Weights of a small transformer language model.
Architecture: learned positions, no biases in attention or MLP.
MLP neurons of a small language model. Each row is named by its layer, matrix (down: output weights) and neuron, and shows model dimensions 144-271. Each number is 200 + 40 x the weight over its row's rms, rounded and kept within 0 to 999.
After each neuron's rows, "fires before" lists the tokens most often just after its 100 highest values on Wikipedia text that the model never trained on.

L9.down308,250,230,215,243,181,196,206,175,243,248,193,147,256,146,212,171,174,155,191,261,130,229,208,186,236,242,162,198,191,218,197,189,237,170,217,189,201,190,297,191,188,158,185,187,202,193,293,180,201,185,200,185,131,226,133,228,207,207,191,190,221,231,170,157,208,170,165,175,238,239,171,147,129,268,243,248,225,220,164,177,139,201,130,168,261,241,201,218,196,208,143,204,182,144,169,262,252,244,170,177,184,238,246,213,105,179,121,221,164,255,180,248,186,230,141,232,241,204,203,235,136,225,219,205,130,229,211,193
fires before: ":", "==\n", " |", "==\n\n", "\n"

L3.down1361,174,115,135,214,207,154,245,151,149,188,211,213,256,217,232,191,198,203,180,164,249,227,196,239,174,233,226,226,117,227,207,188,236,176,246,189,267,225,158,207,187,161,178,157,251,243,217,198,303,127,220,216,234,169,237,192,162,152,225,192,223,187,243,207,150,161,200,278,151,178,154,202,243,186,185,183,203,211,199,194,203,226,219,266,215,247,212,133,222,180,183,245,204,160,237,180,255,173,228,234,154,223,179,194,116,140,121,157,121,275,247,228,244,139,289,204,146,173,200,201,190,185,229,235,222,237,169,172
fires before: " ", ":", " in", " |", " /", "\n"

L10.down1003,192,200,107,256,200,161,304,321,203,207,165,252,127,154,216,195,253,174,238,211,175,204,216,131,216,178,172,207,149,219,111,229,260,208,177,179,223,213,156,168,210,263,194,166,215,256,234,227,183,206,146,205,169,207,247,159,201,221,184,194,176,176,248,178,182,182,180,209,247,204,242,212,224,259,170,124,265,187,212,255,232,284,175,192,160,173,168,215,216,255,163,164,235,98,195,238,256,209,156,226,246,141,204,248,86,106,232,231,236,194,202,241,194,310,226,231,125,163,197,232,235,188,239,294,192,242,220,246
fires before: " |", " career"

L17.down1161,277,188,195,231,214,187,252,238,230,172,162,243,273,110,206,268,237,243,219,222,186,239,157,190,224,178,257,175,138,181,235,212,205,212,198,240,113,214,136,231,207,210,143,222,232,208,197,226,241,220,190,252,175,219,219,202,251,172,241,283,155,272,231,142,199,168,232,209,199,296,164,183,114,105,239,140,135,186,192,274,229,213,194,179,226,189,119,161,187,270,174,114,180,126,245,286,253,167,166,174,283,216,201,202,219,205,239,220,215,194,144,209,209,80,165,163,231,221,221,200,217,133,255,284,166,207,158,150
fires before: " |", " ", ",", "2", "1"

L3.down763,137,148,171,213,198,238,156,216,169,181,193,263,216,169,295,251,170,206,175,205,176,195,217,243,236,238,165,168,145,199,203,197,220,203,213,160,214,207,166,235,203,213,188,210,228,239,243,211,282,161,222,164,225,189,178,198,163,170,255,172,171,272,198,191,213,158,180,258,170,216,161,224,201,246,203,248,225,245,204,222,155,247,160,234,257,136,242,177,200,176,152,182,225,191,228,147,208,249,192,245,214,237,218,201,162,239,179,163,94,198,159,204,165,150,231,145,124,176,258,188,217,280,219,269,242,218,201,191
fires before: ":", " of", "\n"

L17.down282,208,227,255,248,270,188,169,282,195,182,203,219,161,177,224,243,176,199,192,214,247,214,216,262,202,235,176,289,201,195,214,166,156,215,248,204,258,206,214,189,187,173,158,217,183,262,205,152,202,210,184,241,120,262,174,162,243,199,222,175,212,168,211,170,167,178,289,166,167,236,166,202,228,244,115,194,228,250,262,197,161,292,189,210,189,142,176,192,231,147,174,262,149,195,136,191,186,198,243,147,155,202,175,175,145,193,264,258,194,211,234,190,163,217,201,201,170,159,255,234,182,227,162,179,234,215,170,224
fires before: " |", ":", " |\n"

L10.down1215,195,169,168,217,145,200,272,221,183,173,176,263,250,146,260,247,175,164,210,160,186,147,149,268,190,187,151,226,170,237,196,205,203,268,242,200,266,194,264,198,180,134,219,174,213,171,261,191,194,139,210,211,241,229,193,272,198,191,194,189,179,238,116,109,205,214,178,217,135,223,181,160,166,268,220,192,217,269,133,163,225,245,218,250,190,264,219,189,170,176,204,192,174,187,256,223,237,210,209,216,223,202,254,197,167,128,142,202,185,198,185,183,175,148,203,213,190,278,215,223,232,265,203,271,223,256,222,175
fires before: ":", "\n", " of"

L9.down1010,146,227,257,213,195,217,298,189,225,239,157,239,259,176,176,172,165,247,193,184,169,199,213,237,165,275,247,212,198,271,199,180,207,202,212,225,249,159,241,208,137,116,208,207,214,205,322,175,247,194,166,254,217,248,240,153,187,206,186,214,214,210,179,230,186,199,171,240,207,191,253,190,231,271,172,243,259,260,201,221,179,254,90,229,190,209,220,172,179,227,168,194,234,165,223,139,255,200,222,154,162,226,201,255,95,150,188,229,155,149,207,182,185,191,242,215,170,186,243,229,232,229,161,237,231,146,189,226
fires before: ":", "el"

L3.down1154,254,188,276,235,147,175,148,221,204,180,196,139,144,123,237,161,240,159,232,184,245,194,210,178,223,155,201,168,189,200,146,201,208,122,268,227,238,226,206,175,216,239,192,160,224,227,286,230,200,216,166,205,140,131,192,236,216,175,166,224,223,149,307,187,175,224,176,175,135,125,161,192,204,244,228,206,237,213,250,260,234,177,259,247,191,195,196,177,154,170,231,190,168,222,190,165,260,234,136,183,220,191,170,256,204,156,278,178,227,180,224,238,209,229,195,192,200,140,96,232,222,123,232,315,177,165,147,221
fires before: " of", "n", "l", "rit", "ner", "r"

L17.down691,258,223,259,238,233,189,205,158,176,183,88,206,128,146,306,201,205,280,248,202,196,219,190,186,239,268,182,217,142,215,154,133,254,217,225,194,239,223,280,260,197,221,177,165,273,191,216,196,241,159,201,188,173,186,231,274,215,206,163,200,229,208,275,203,134,188,166,226,154,185,217,209,220,230,236,178,203,169,235,212,177,191,129,261,172,220,201,152,186,219,156,136,135,211,155,169,226,200,228,123,232,199,189,196,205,167,226,238,244,193,176,235,200,313,195,239,170,220,131,169,112,203,261,160,243,166,200,215
fires before: ":", " of", " birth"